Weights of a small transformer language model.
Size: 9 layers, MLP 512 SwiGLU, 5.54M parameters.
Architecture: rotary positions, no biases in attention or MLP, normalized queries and keys.
Training: a variant of Adam for these matrices, 204M tokens.
MLP neurons of a small language model. Each row is named by its layer, matrix (gate and up: input weights) and neuron, and shows model dimensions 0-95. Each number is 50 + 10 x the weight over its row's rms, rounded and kept within 0 to 99. A neuron's up and down rows have the sign that makes its largest values positive.
After each neuron's rows, "fires after" lists the tokens most often just before its 100 highest values on Wikipedia text that the model never trained on.

L3.gate107:48 50 50 60 53 62 42 37 62 50 64 32 47 54 52 44 64 72 52 52 45 60 48 53 60 71 48 51 62 60 58 53 43 39 52 78 63 44 53 43 47 59 45 43 52 43 32 39 41 60 45 57 62 58 44 43 49 56 52 42 40 51 32 49 44 56 52 43 51 50 36 44 54 49 38 59 34 60 51 41 54 68 46 45 69 35 54 20 45 44 46 42 56 35 62 54
L3.up107:55 78 60 54 41 54 50 59 53 56 50 53 30 48 43 42 48 47 68 40 47 53 66 52 54 59 54 47 42 56 43 61 54 56 61 72 69 34 44 49 43 54 50 48 41 63 34 37 39 58 47 44 61 52 32 40 39 62 37 47 40 45 35 69 61 61 63 42 61 74 46 25 52 61 42 41 46 73 43 39 53 48 44 72 67 61 55 63 50 54 42 49 47 50 51 53
fires after: "ed ", "tr", "elec", "ted ", "c", "ned "

L3.gate506:47 55 50 59 50 40 60 74 39 49 47 51 78 49 66 49 52 49 43 57 67 45 59 67 59 45 47 57 46 49 56 33 47 53 53 38 50 68 39 44 46 45 63 40 43 63 60 57 62 60 46 44 65 40 42 70 68 48 53 56 30 32 50 38 36 53 53 56 39 55 43 68 52 41 59 46 53 51 53 40 46 41 57 53 47 70 37 53 42 47 44 47 62 64 39 57
L3.up506:49 52 68 50 45 65 35 78 42 41 33 52 33 52 58 41 40 58 50 48 49 33 46 55 36 36 60 43 45 46 68 53 47 34 48 56 41 53 51 51 38 54 58 40 40 49 47 59 39 61 71 54 44 62 48 38 41 56 40 52 50 37 63 58 56 57 58 49 65 66 54 37 51 43 31 42 40 38 59 49 48 70 36 53 41 47 35 69 53 55 55 53 39 52 55 41
fires after: ".", ", ", "|", ")", "l", "and "

L3.gate37:65 74 49 37 30 42 50 49 65 37 45 54 44 41 53 50 66 35 56 63 38 33 47 64 41 55 40 60 39 30 48 50 38 61 61 51 40 61 50 58 51 59 46 51 54 48 52 40 65 48 46 57 47 48 51 55 45 47 53 45 56 33 49 32 69 44 47 30 55 48 39 67 37 36 61 57 38 51 62 58 44 37 48 61 43 63 67 47 50 47 53 52 44 63 56 59
L3.up37:54 53 49 64 42 63 56 47 51 48 73 37 57 54 74 60 67 50 49 60 52 48 31 45 50 35 53 42 55 45 46 56 53 53 46 54 54 33 66 52 38 45 52 64 78 32 52 47 49 43 61 55 52 61 53 42 43 57 42 56 33 64 57 47 65 52 52 42 44 51 62 41 64 53 40 66 34 48 28 37 28 52 43 61 66 36 54 34 64 59 49 45 56 55 61 43
fires after: "is ", ") ", "al", "n", "was ", "er "

L3.gate22:34 54 73 64 57 50 54 49 52 57 40 50 53 49 56 54 53 63 43 45 62 65 40 71 53 43 26 38 44 72 49 55 40 23 42 49 51 48 39 53 57 49 39 57 48 54 66 49 66 40 57 55 49 50 53 49 49 48 53 30 44 45 46 46 68 28 46 45 48 37 43 52 52 45 49 40 46 50 49 45 61 31 49 58 57 71 59 44 27 39 43 51 48 57 37 43
L3.up22:43 54 50 58 56 42 68 53 38 41 43 51 39 52 63 55 40 59 55 37 45 54 57 55 74 43 36 33 28 49 49 53 64 51 35 50 33 41 49 33 63 57 46 38 60 52 39 43 30 40 63 54 47 44 30 67 46 42 42 63 57 66 41 50 49 45 61 52 63 46 54 46 37 61 56 45 58 51 53 42 65 48 50 45 47 49 38 69 49 63 41 53 46 48 62 41
fires after: ".", "|", "ed ", "ade ", "==", "er "

L2.gate202:45 47 59 34 71 36 56 44 63 56 60 33 49 49 43 55 53 64 57 34 65 56 35 66 50 54 34 54 41 57 72 52 46 51 42 57 56 62 34 57 56 59 54 39 43 59 54 55 74 62 53 44 40 48 55 46 50 40 50 41 57 42 50 46 62 47 49 46 60 45 37 41 36 49 51 55 33 44 64 51 66 45 46 54 63 69 61 66 44 51 32 49 50 50 46 57
L2.up202:58 52 57 47 77 49 48 34 51 52 64 38 41 58 36 51 50 73 55 48 52 51 56 57 55 48 33 64 55 74 70 65 31 46 37 47 61 48 27 45 52 47 52 50 48 45 59 66 69 62 52 45 44 50 64 55 46 54 60 39 48 47 57 57 63 36 42 64 46 58 50 30 38 60 48 50 35 60 48 59 64 44 50 61 60 62 54 71 43 46 48 63 59 52 52 49
fires after: "re", "==", "de", "e"

L2.gate430:37 67 60 75 45 60 61 59 42 66 52 69 48 67 44 39 43 46 60 51 44 61 46 47 59 44 68 58 63 45 57 43 39 49 56 47 63 61 56 44 55 60 69 58 66 48 48 45 56 49 48 51 36 47 53 46 46 53 44 70 53 51 64 48 44 44 56 46 55 45 55 50 59 39 37 55 58 33 52 56 68 42 36 53 48 38 40 44 52 65 39 35 60 66 22 43
L2.up430:51 60 49 64 65 38 57 45 47 47 63 42 49 45 43 47 52 49 56 42 59 52 70 67 33 31 47 70 48 56 43 56 39 43 40 26 48 34 59 60 61 41 61 55 54 51 53 47 51 50 53 61 59 46 55 58 51 58 47 63 52 56 52 49 61 58 47 40 40 41 62 49 38 48 59 44 62 47 55 55 34 45 37 47 52 31 49 64 50 39 55 35 45 48 75 47
fires after: "h", "sh", "ou", "a", "Sh", "he"

L3.gate391:41 54 65 65 56 55 29 50 50 46 50 47 56 55 50 59 49 59 54 27 58 47 68 56 68 61 45 63 50 32 59 34 84 35 45 69 69 50 47 47 44 46 68 49 32 50 41 56 50 28 39 43 58 40 44 54 50 49 50 49 39 66 54 35 51 34 48 56 38 57 64 39 60 37 43 56 58 64 46 57 62 67 55 64 47 59 43 47 48 42 30 59 63 60 49 49
L3.up391:60 62 36 48 60 59 53 52 59 47 57 68 32 48 52 50 56 41 54 48 60 50 53 52 43 63 45 55 60 50 59 33 65 52 45 39 49 41 33 68 49 53 31 41 40 56 36 63 59 51 41 45 47 47 40 63 42 40 41 48 53 63 42 53 58 54 37 50 56 49 52 53 51 45 57 67 51 49 58 47 68 63 32 44 24 50 47 41 50 51 60 39 58 24 50 63
fires after: "19", "17", "18", "2"

L2.gate24:51 77 51 45 66 34 47 56 48 38 47 45 65 39 52 29 44 56 64 59 47 48 46 43 43 32 31 59 51 47 40 37 67 58 56 42 43 59 54 57 63 57 47 56 43 52 52 40 55 29 49 61 51 67 45 63 31 45 47 56 51 49 48 41 60 65 44 64 53 32 38 61 34 34 70 42 55 40 42 47 50 69 55 49 48 68 45 58 38 39 43 33 50 65 43 53
L2.up24:57 77 55 44 58 47 63 56 44 31 62 52 61 52 56 45 41 62 55 62 28 36 51 36 33 44 44 66 68 54 53 50 64 62 43 32 39 50 56 46 52 54 45 59 48 42 52 44 54 33 50 68 47 55 57 58 41 59 68 61 62 39 57 41 54 69 51 68 53 44 43 47 35 55 52 29 49 39 24 45 45 60 66 45 71 64 32 51 50 44 67 43 45 56 47 25
fires after: "s", "it", "om", "es", "is"

L2.gate168:46 42 44 60 51 33 43 57 67 39 45 35 59 47 50 43 64 42 46 46 49 31 20 39 45 41 61 51 54 57 43 57 58 44 50 36 42 56 46 48 54 58 36 44 54 25 42 66 57 65 56 47 48 64 56 60 62 33 44 52 52 63 63 46 62 50 43 38 57 44 45 51 51 23 61 50 34 41 49 45 51 55 43 36 40 72 61 42 39 57 60 56 47 55 51 47
L2.up168:44 41 29 62 54 39 56 42 39 57 46 49 61 41 51 64 55 43 58 42 57 43 32 54 37 35 55 44 45 55 37 48 70 28 54 51 57 46 55 70 68 53 56 48 54 60 56 62 52 59 65 54 53 51 49 57 45 39 48 43 66 38 53 52 52 47 46 18 62 42 52 42 51 41 45 52 53 43 60 57 43 53 37 48 59 65 79 50 46 58 55 41 44 41 45 67
fires after: ", ", ".", "Ph", "), ", "G"

L3.gate206:59 65 33 48 29 50 61 49 55 53 44 54 58 48 57 65 53 39 51 46 47 73 50 56 34 37 36 57 31 58 47 56 50 60 38 60 60 37 46 39 70 66 44 57 40 59 57 46 49 60 43 50 49 48 46 52 47 67 47 48 48 46 28 56 53 52 61 41 65 51 39 48 55 40 64 47 66 67 62 36 47 63 42 58 50 68 62 44 44 41 28 36 52 67 39 45
L3.up206:49 68 48 69 55 27 47 62 60 55 41 49 61 49 59 51 44 60 42 69 43 32 41 31 40 44 53 60 53 50 67 75 45 48 51 58 60 46 74 46 63 55 52 50 49 41 57 34 42 61 49 51 37 26 46 41 53 45 43 50 52 27 73 59 47 39 46 51 46 39 46 38 59 33 34 56 61 51 54 32 54 44 74 50 59 36 62 54 31 62 61 45 34 67 46 32
fires after: "| ", "di", "(", ": ", "si", "ri"

L3.gate126:61 46 48 53 45 59 41 48 49 51 59 38 48 25 47 54 50 39 70 46 42 68 49 50 56 51 50 46 54 40 29 60 65 41 54 49 43 58 62 61 36 58 54 58 50 82 35 37 62 44 58 59 63 70 47 53 62 46 53 44 65 56 45 56 36 52 54 34 57 53 54 53 49 49 49 53 49 47 51 39 58 65 58 71 50 56 47 45 44 51 38 29 50 51 47 51
L3.up126:57 55 56 63 64 52 32 51 38 47 47 54 30 45 42 59 37 48 41 44 66 50 55 32 48 55 52 48 47 34 52 59 65 33 44 65 62 45 37 52 42 61 37 56 51 49 35 37 55 39 47 60 41 39 42 68 56 38 48 65 50 62 42 43 39 49 55 41 74 41 52 46 44 49 50 53 47 45 50 58 62 66 50 44 55 42 39 42 56 56 55 54 56 41 46 44
fires after: "19", "es", "of ", "17", "("

L3.gate193:44 51 54 59 28 44 47 47 51 46 49 53 47 56 38 49 50 28 44 45 42 61 39 40 65 63 52 48 45 57 48 60 53 53 30 53 48 35 52 29 65 49 54 47 55 56 57 60 56 48 65 44 34 42 35 35 54 56 57 44 43 35 42 42 58 39 50 64 60 56 41 43 38 54 38 62 44 37 57 36 60 51 50 55 45 75 56 45 35 41 67 30 49 49 47 41
L3.up193:41 48 69 41 53 56 36 39 53 39 53 48 45 56 40 41 50 58 51 48 45 36 52 37 68 71 41 51 36 54 59 44 50 45 50 60 52 47 48 63 37 52 47 39 46 44 55 51 56 49 57 33 46 63 46 47 56 43 43 32 60 44 52 49 40 52 44 39 51 50 43 42 36 45 59 51 43 57 53 40 44 63 45 52 61 50 46 66 48 46 70 45 55 35 54 60
fires after: "re", "pre"

L3.gate267:52 48 43 54 54 59 58 44 63 57 52 43 53 60 62 33 43 55 49 54 50 29 46 41 41 47 52 44 38 33 45 54 39 27 45 55 31 42 49 49 51 52 45 48 58 38 53 55 56 50 61 58 50 58 39 57 51 50 51 39 60 58 46 51 52 53 47 39 46 48 50 59 38 54 48 54 43 41 49 50 43 46 41 47 57 52 44 37 68 61 31 49 50 27 39 59
L3.up267:59 59 35 38 44 50 58 51 48 54 44 48 35 51 36 29 33 44 53 52 56 50 55 39 21 71 35 44 51 60 67 60 45 42 42 57 42 54 51 55 70 42 36 64 50 43 31 36 55 30 71 45 55 44 54 51 64 55 53 35 52 48 67 62 49 68 51 52 57 61 50 75 60 46 55 49 42 58 52 50 57 42 62 49 33 41 53 39 36 46 56 44 78 70 35 33
fires after: "ov", "an", "i", "ar", "o", "ati"

L3.gate227:60 44 56 53 63 61 27 50 61 44 43 60 55 51 63 40 45 59 45 61 46 36 58 39 64 56 47 51 40 51 56 22 48 54 55 48 47 52 39 53 55 48 40 46 50 49 47 44 53 63 77 49 49 38 45 56 53 39 49 48 51 70 47 62 54 40 46 40 59 35 49 57 67 53 58 55 48 54 55 51 39 65 35 43 41 70 72 53 34 47 50 50 46 66 36 47
L3.up227:70 47 49 51 48 60 46 58 47 62 44 59 32 40 51 65 45 60 54 36 53 57 37 47 44 55 44 73 72 55 47 45 62 51 50 40 55 62 57 50 46 54 34 57 46 42 43 40 65 47 39 50 51 62 53 61 56 39 52 46 48 39 50 52 62 49 45 41 48 38 36 59 86 58 50 61 38 63 37 57 59 46 46 48 33 54 65 38 39 51 48 40 41 54 40 46
fires after: ".", "m", "| "

L3.gate241:49 65 62 60 44 67 42 46 58 45 57 55 60 49 37 44 45 47 48 37 59 34 43 58 67 48 50 44 45 41 40 51 61 43 47 57 58 48 34 51 57 64 57 61 60 60 41 37 43 46 45 35 62 47 33 61 50 41 51 42 44 66 54 44 42 35 62 55 43 60 43 60 52 48 59 47 57 49 65 49 58 60 48 33 41 44 48 41 64 51 55 49 42 51 55 64
L3.up241:39 62 46 56 69 48 61 55 50 56 43 59 39 50 50 51 62 47 49 42 58 42 46 43 55 55 42 50 56 53 61 57 58 52 64 48 43 65 48 49 35 56 35 39 43 60 56 48 47 51 61 63 51 51 35 45 51 49 32 57 33 53 39 56 62 51 25 76 54 45 42 51 67 44 60 43 56 62 57 58 62 36 51 65 51 64 57 61 43 49 41 49 67 38 38 56
fires after: "18", "19", "17"

L3.gate339:43 49 52 60 56 37 70 56 49 40 42 65 59 46 74 40 37 49 50 56 54 37 58 32 47 61 28 51 40 43 53 42 40 45 39 57 50 57 57 31 54 69 56 48 48 61 38 26 40 63 76 45 36 41 47 54 49 42 46 47 42 48 52 48 47 50 64 58 51 49 39 63 56 54 62 42 55 71 39 44 57 42 54 66 43 52 57 33 42 63 51 23 49 67 31 45
L3.up339:47 51 50 50 68 51 50 55 36 61 36 47 50 52 48 38 28 57 53 51 45 52 39 55 52 52 52 43 56 51 53 39 33 49 51 54 54 46 54 62 34 48 44 59 60 46 50 45 51 42 40 41 39 50 34 49 51 59 46 39 41 60 52 64 54 66 54 53 47 66 52 30 32 54 48 52 45 52 31 38 63 47 56 28 44 61 42 40 64 52 40 61 46 42 28 54
fires after: "ur", "is", "er", "|", "un", "dis"

L3.gate183:41 51 26 32 43 40 51 44 53 46 23 48 52 48 49 62 57 67 43 60 56 54 50 64 44 39 51 53 60 37 52 29 55 54 62 45 72 58 31 54 52 57 40 67 44 75 57 55 68 44 43 52 50 50 43 46 42 52 47 37 57 43 33 74 51 54 60 53 46 44 49 47 67 54 69 38 48 45 49 55 39 37 34 59 60 57 57 65 43 40 31 41 59 59 42 44
L3.up183:61 57 45 49 24 48 74 44 42 46 39 31 52 61 49 59 53 66 46 61 44 42 28 68 40 29 54 44 60 42 54 52 64 37 44 56 56 47 48 46 43 54 53 40 66 44 47 54 44 40 49 74 55 56 59 51 49 42 43 47 38 42 72 55 67 42 63 49 54 57 64 47 38 52 52 66 46 55 58 58 42 53 62 43 46 55 47 39 46 56 53 58 43 38 56 45
fires after: ")", "b", "er ", "all", "al"

L3.gate29:48 39 52 57 60 56 32 51 48 51 45 50 67 41 52 57 76 53 53 46 41 50 46 44 55 46 37 42 39 48 47 45 43 36 53 59 51 55 45 49 42 58 40 56 52 54 51 54 59 55 48 32 58 63 52 44 53 41 34 44 59 71 45 56 55 53 40 47 39 40 32 39 48 48 68 58 19 36 53 41 40 78 28 56 52 50 49 64 57 48 33 35 68 49 46 38
L3.up29:59 39 46 43 39 43 53 49 60 36 28 54 46 48 44 64 64 47 49 64 43 52 54 41 49 47 58 51 57 49 55 49 59 51 39 48 60 44 46 69 42 55 33 46 53 47 56 44 58 42 51 40 35 41 44 59 42 64 42 46 41 49 52 48 59 58 59 46 52 36 47 34 65 62 71 47 42 55 47 41 71 52 39 55 49 59 72 56 59 37 44 47 56 69 44 44
fires after: ")", "th", ".", "=", "is ", "1"

L3.gate24:48 56 52 37 48 44 52 45 50 47 40 33 55 51 55 52 48 55 62 57 63 52 50 64 48 39 49 41 40 41 54 45 51 73 44 64 57 45 41 33 49 57 36 55 47 45 60 60 45 60 32 55 63 54 45 38 36 59 43 32 62 40 48 53 57 49 60 30 63 50 49 51 42 52 57 48 57 36 55 42 60 47 23 69 70 65 53 59 43 60 40 55 45 66 35 43
L3.up24:47 36 59 55 52 35 54 40 61 43 53 58 33 54 54 64 52 56 56 63 60 50 56 60 78 55 54 48 55 53 62 53 32 60 33 50 52 45 32 39 38 41 45 45 59 62 31 66 61 63 62 43 53 57 53 46 58 55 60 33 42 34 34 69 70 53 53 54 53 68 58 45 49 56 42 63 47 58 66 56 54 28 48 48 58 51 54 55 42 44 45 58 29 37 44 42
fires after: "le", "al", "b", "il", "g", "on"

L3.gate192:46 57 52 47 60 48 45 50 60 52 48 60 60 63 54 53 56 52 47 29 47 57 44 51 50 37 49 42 52 43 61 59 60 54 54 50 56 48 26 60 56 56 40 44 34 58 50 66 36 57 59 55 42 36 61 62 45 43 52 42 53 43 50 41 37 44 45 52 75 37 47 44 50 55 66 42 65 52 39 35 51 29 48 45 47 67 46 49 53 41 57 47 51 48 42 67
L3.up192:48 62 40 37 49 30 53 52 69 45 58 42 52 53 42 72 58 19 55 50 45 57 58 37 37 65 33 73 47 40 30 49 57 64 65 51 30 55 52 60 68 50 31 42 49 46 55 35 59 54 43 38 48 46 43 54 50 47 65 41 59 35 44 47 34 50 36 38 57 39 45 67 63 37 42 55 56 58 68 53 41 45 58 58 36 48 51 40 40 41 50 41 57 51 52 53
fires after: "A", "| ", "of", "Ar", "of ", "the "

L2.gate83:53 54 53 64 35 61 29 58 60 56 37 54 63 53 55 44 59 55 53 42 51 55 42 54 63 44 61 34 43 48 60 42 49 39 55 56 58 62 58 33 44 55 45 55 36 72 46 38 51 58 46 55 42 57 45 47 34 45 50 47 53 56 46 64 63 20 45 50 50 42 39 58 65 56 51 62 46 47 52 34 60 47 42 46 37 33 53 40 42 55 40 33 58 62 45 79
L2.up83:62 55 58 61 46 48 58 46 56 60 48 49 80 34 45 56 53 45 54 61 60 59 46 57 47 56 52 49 40 48 59 60 55 47 55 39 57 53 44 56 57 55 34 40 53 56 38 56 57 51 51 56 62 63 52 46 31 54 58 45 82 54 67 32 38 44 49 58 47 55 35 67 66 43 56 53 42 46 46 53 53 48 58 40 45 42 58 43 51 33 56 38 43 48 39 50
fires after: "the ", "d", "A", "im", "res", "ind"

L3.gate388:23 41 47 50 64 45 43 39 48 56 47 51 49 37 31 39 52 64 65 39 46 48 37 49 53 61 53 56 43 60 56 56 57 56 58 37 50 35 61 66 48 63 42 27 59 35 26 57 49 44 55 43 41 31 49 52 51 26 40 42 45 65 49 58 45 38 48 65 59 47 49 41 53 47 55 44 41 51 38 52 81 51 36 33 65 53 52 58 45 54 32 64 42 52 52 65
L3.up388:65 60 53 53 52 52 56 39 45 40 48 56 55 49 73 47 59 61 30 58 54 55 66 48 54 45 37 51 39 53 38 43 58 52 32 33 33 64 54 74 41 44 57 53 58 56 74 47 52 45 62 40 61 36 58 40 46 52 59 57 51 62 57 65 56 59 53 60 56 52 59 43 32 56 59 53 62 71 61 71 51 41 41 32 62 59 41 48 54 56 55 51 50 41 58 58
fires after: "===", "sc", "re", "==", "s"

L3.gate276:43 54 62 42 39 58 48 45 58 51 59 47 62 58 42 50 36 45 48 23 52 58 33 53 54 46 65 48 47 34 50 51 70 52 45 66 51 36 45 44 48 47 46 42 46 53 42 54 47 44 44 77 70 35 39 52 31 37 43 61 50 52 47 63 66 46 33 46 24 58 48 46 66 55 43 42 52 54 60 51 61 55 48 43 50 39 52 34 37 47 48 69 30 40 71 61
L3.up276:48 49 54 60 61 31 39 50 53 79 58 51 48 59 42 63 41 47 48 38 58 45 56 47 59 43 52 48 64 53 48 47 65 35 44 62 56 58 62 59 36 54 46 48 29 52 46 62 41 56 33 68 41 53 42 56 65 51 32 33 62 45 50 53 41 50 40 68 69 51 69 37 35 45 42 55 46 34 46 45 43 53 51 70 51 27 46 55 48 54 38 48 60 47 42 78
fires after: "19", "St", "18", "ity", "17"

L3.gate110:33 57 57 60 60 42 53 45 50 41 61 52 55 59 65 50 72 52 62 44 35 41 56 67 51 51 42 40 25 56 46 50 41 56 44 41 45 52 28 56 37 50 40 44 55 43 66 59 39 36 57 55 50 49 58 56 40 53 45 38 54 43 52 31 51 46 56 68 49 39 32 50 27 60 56 61 52 45 60 53 56 43 60 42 54 56 43 70 49 43 56 52 45 53 58 40
L3.up110:63 56 48 68 69 73 64 44 43 59 54 48 49 48 35 49 32 46 55 41 50 49 45 51 60 44 37 55 53 38 54 48 51 53 62 45 44 44 57 62 64 48 71 49 51 60 51 47 48 64 50 52 56 56 38 37 26 37 56 34 44 43 53 54 57 52 64 44 57 54 62 43 45 46 59 51 63 51 58 57 49 42 36 48 58 51 42 53 54 54 40 36 37 45 52 56
fires after: "ed ", "er", "ing ", "for ", "ned ", "e "

L3.gate54:34 41 53 55 55 62 44 55 43 50 53 49 52 23 64 44 63 60 60 40 55 57 62 44 57 55 41 51 39 58 30 43 35 57 52 63 49 57 55 56 45 53 50 59 45 49 55 25 50 58 46 44 73 64 39 28 54 39 58 45 52 62 50 68 69 62 45 37 58 33 36 56 66 62 50 55 41 34 44 53 48 46 55 42 26 49 54 54 33 49 48 52 34 46 46 53
L3.up54:49 56 60 37 51 43 36 54 64 38 38 52 52 39 56 73 51 57 40 50 61 53 52 34 47 57 43 54 40 38 53 44 58 60 43 46 43 44 44 75 36 53 48 54 43 50 66 51 43 57 56 46 59 63 49 30 33 61 45 43 53 62 48 60 42 66 36 40 70 35 41 41 51 63 43 30 66 42 47 72 59 59 45 65 49 56 47 47 53 51 42 63 68 49 45 66
fires after: "re", "di", "le", "s", "en"

L2.gate182:52 55 49 48 41 51 41 40 58 45 45 59 51 55 47 53 63 56 53 42 63 68 47 46 50 46 61 49 52 35 63 39 45 68 59 39 57 50 57 49 52 49 58 69 54 38 56 54 57 29 50 73 57 54 67 41 41 55 49 40 76 48 51 53 56 52 62 49 41 32 58 40 57 53 64 55 59 50 42 42 43 35 48 67 61 38 56 38 44 57 31 31 52 47 53 54
L2.up182:44 46 59 76 53 43 69 59 53 44 65 45 41 63 41 33 36 46 53 29 51 47 53 45 57 43 51 59 49 61 47 48 45 43 53 40 42 30 45 43 60 45 36 62 45 38 49 40 54 40 56 50 57 42 49 59 69 46 47 37 39 47 73 56 47 60 51 38 53 52 60 59 41 61 58 50 58 59 57 75 50 44 47 62 39 29 52 44 59 76 62 57 48 33 40 49
fires after: "in ", "ar", "al", "i", "\n\n"

L3.gate250:55 58 36 55 64 32 44 42 57 50 57 52 51 35 60 45 63 51 72 55 56 50 32 45 62 61 56 73 48 49 21 46 62 36 53 65 45 47 62 56 51 57 50 63 32 58 38 36 65 57 52 53 67 58 46 48 51 31 44 58 60 40 31 55 81 64 57 57 59 35 33 60 63 65 46 53 39 62 66 50 43 45 59 62 37 45 55 41 42 36 47 45 50 58 38 64
L3.up250:54 44 51 54 57 26 60 48 42 40 59 55 37 43 56 37 59 42 59 53 34 35 37 50 49 66 54 61 53 61 51 55 57 40 53 76 27 53 37 40 56 48 56 72 38 57 57 43 51 48 48 48 58 59 39 49 50 45 47 61 45 47 57 36 53 38 69 65 71 33 51 50 70 54 40 52 50 73 55 58 43 47 62 54 48 35 57 62 61 44 62 59 62 45 48 47
fires after: "comp", "at", "ati", "si", "sy", "ur"

L2.gate456:40 40 53 64 59 54 47 63 58 53 42 50 41 37 70 38 55 45 56 68 42 41 45 44 83 58 45 19 54 60 60 42 64 41 20 46 53 55 41 49 48 66 47 61 49 56 40 54 48 55 45 35 52 58 31 44 51 46 41 50 40 63 57 67 50 51 61 53 34 60 47 35 55 54 37 64 40 64 52 43 66 66 54 43 38 61 53 50 46 56 43 49 50 54 36 43
L2.up456:41 44 46 68 64 43 62 49 49 44 55 66 50 45 51 61 49 39 46 49 54 46 53 33 50 69 54 51 55 67 35 61 47 48 46 59 46 56 46 50 54 53 47 65 37 44 78 39 49 52 66 56 38 46 45 27 51 54 44 29 50 45 55 46 64 58 66 36 57 62 46 33 42 63 66 59 39 56 57 62 65 63 36 56 41 46 41 47 35 59 38 40 56 48 49 64
fires after: "re", "ter", "co", "C", "pre", "inter"

L2.gate99:48 54 49 67 31 73 69 54 46 54 61 51 55 60 72 40 45 60 52 51 75 53 66 51 47 49 40 50 48 48 45 59 45 60 40 62 37 46 54 54 53 60 49 32 39 41 72 55 57 70 49 41 39 57 52 39 38 30 48 36 46 48 67 55 62 47 64 69 45 35 52 36 23 28 52 40 45 42 50 51 51 42 51 40 55 58 46 39 41 54 52 52 54 50 65 35
L2.up99:48 45 60 76 54 51 62 43 58 61 52 40 49 48 58 28 53 55 80 43 56 58 48 39 55 60 67 51 50 61 40 47 59 33 56 49 36 61 59 48 51 57 55 46 63 50 43 30 41 48 35 56 36 71 48 64 42 43 48 46 38 42 67 55 63 53 63 55 38 61 52 51 54 56 33 61 39 46 50 49 38 33 44 53 51 35 45 66 53 65 46 45 37 67 37 46
fires after: "st", "ing ", "ned ", "ur", "le", "m"

L2.gate397:40 59 50 64 47 45 62 57 49 41 51 48 67 45 58 34 57 60 56 50 55 39 48 39 55 50 17 46 37 39 51 17 45 36 40 28 49 57 41 50 34 53 63 33 54 59 52 46 70 40 49 38 36 54 26 56 56 45 55 60 33 53 49 63 66 44 54 49 43 42 50 58 55 44 54 51 44 61 51 56 45 55 42 34 27 50 57 53 40 46 48 27 49 51 41 27
L2.up397:49 45 45 46 51 42 48 43 50 42 24 73 44 64 55 37 47 50 51 51 39 49 54 36 57 50 52 42 55 34 29 44 39 43 55 49 63 57 52 42 20 62 50 44 64 48 56 47 55 27 54 43 56 57 49 53 54 62 46 69 29 42 57 43 62 41 25 43 44 42 43 58 52 41 40 45 49 56 70 38 62 38 53 57 41 45 46 38 50 45 57 37 51 54 42 43
fires after: "li", "is", "w", "ty", "m", "o"

L2.gate43:50 45 53 48 57 51 56 50 50 52 37 59 56 56 46 66 52 66 58 45 37 64 41 35 38 47 76 54 63 58 60 67 70 46 53 53 67 55 54 35 58 68 53 47 43 62 40 38 43 52 35 51 51 56 57 45 41 52 49 52 42 35 52 43 56 59 61 33 52 22 39 44 68 62 37 60 38 51 53 58 48 54 60 83 51 50 35 16 47 46 55 25 58 65 43 56
L2.up43:26 52 37 47 32 48 52 37 56 47 53 49 23 40 42 45 54 43 45 51 48 37 44 40 63 68 48 54 58 52 40 36 32 56 52 43 44 60 27 38 28 45 26 51 57 55 34 46 34 47 66 61 50 52 42 54 41 45 39 48 52 49 49 70 62 45 46 52 60 44 46 48 43 45 46 54 65 65 42 44 45 51 55 34 57 49 60 66 55 50 57 58 57 44 55 40
fires after: "at", "ur", "ow"

L3.gate148:45 51 39 53 52 51 48 46 63 48 49 42 45 46 54 65 57 52 64 43 51 70 49 48 43 35 35 48 56 24 36 31 49 37 44 31 48 68 55 67 45 50 66 42 47 43 52 35 59 63 28 39 56 53 47 46 44 45 38 38 62 62 36 50 39 47 68 41 48 43 55 56 54 40 58 41 38 48 45 54 33 77 50 49 57 57 68 51 50 52 40 25 49 68 41 39
L3.up148:70 49 44 62 50 49 49 50 49 33 54 37 51 32 51 62 48 45 47 61 43 64 53 58 51 60 43 70 46 60 51 59 45 61 65 53 52 42 49 34 47 46 42 47 38 35 59 47 56 51 43 49 49 41 44 49 39 48 63 35 49 30 57 31 69 47 55 74 40 47 57 68 58 61 43 45 36 59 39 65 40 70 72 81 52 47 54 44 39 41 42 46 51 52 48 48
fires after: "(", "T", "in ", "m", "- "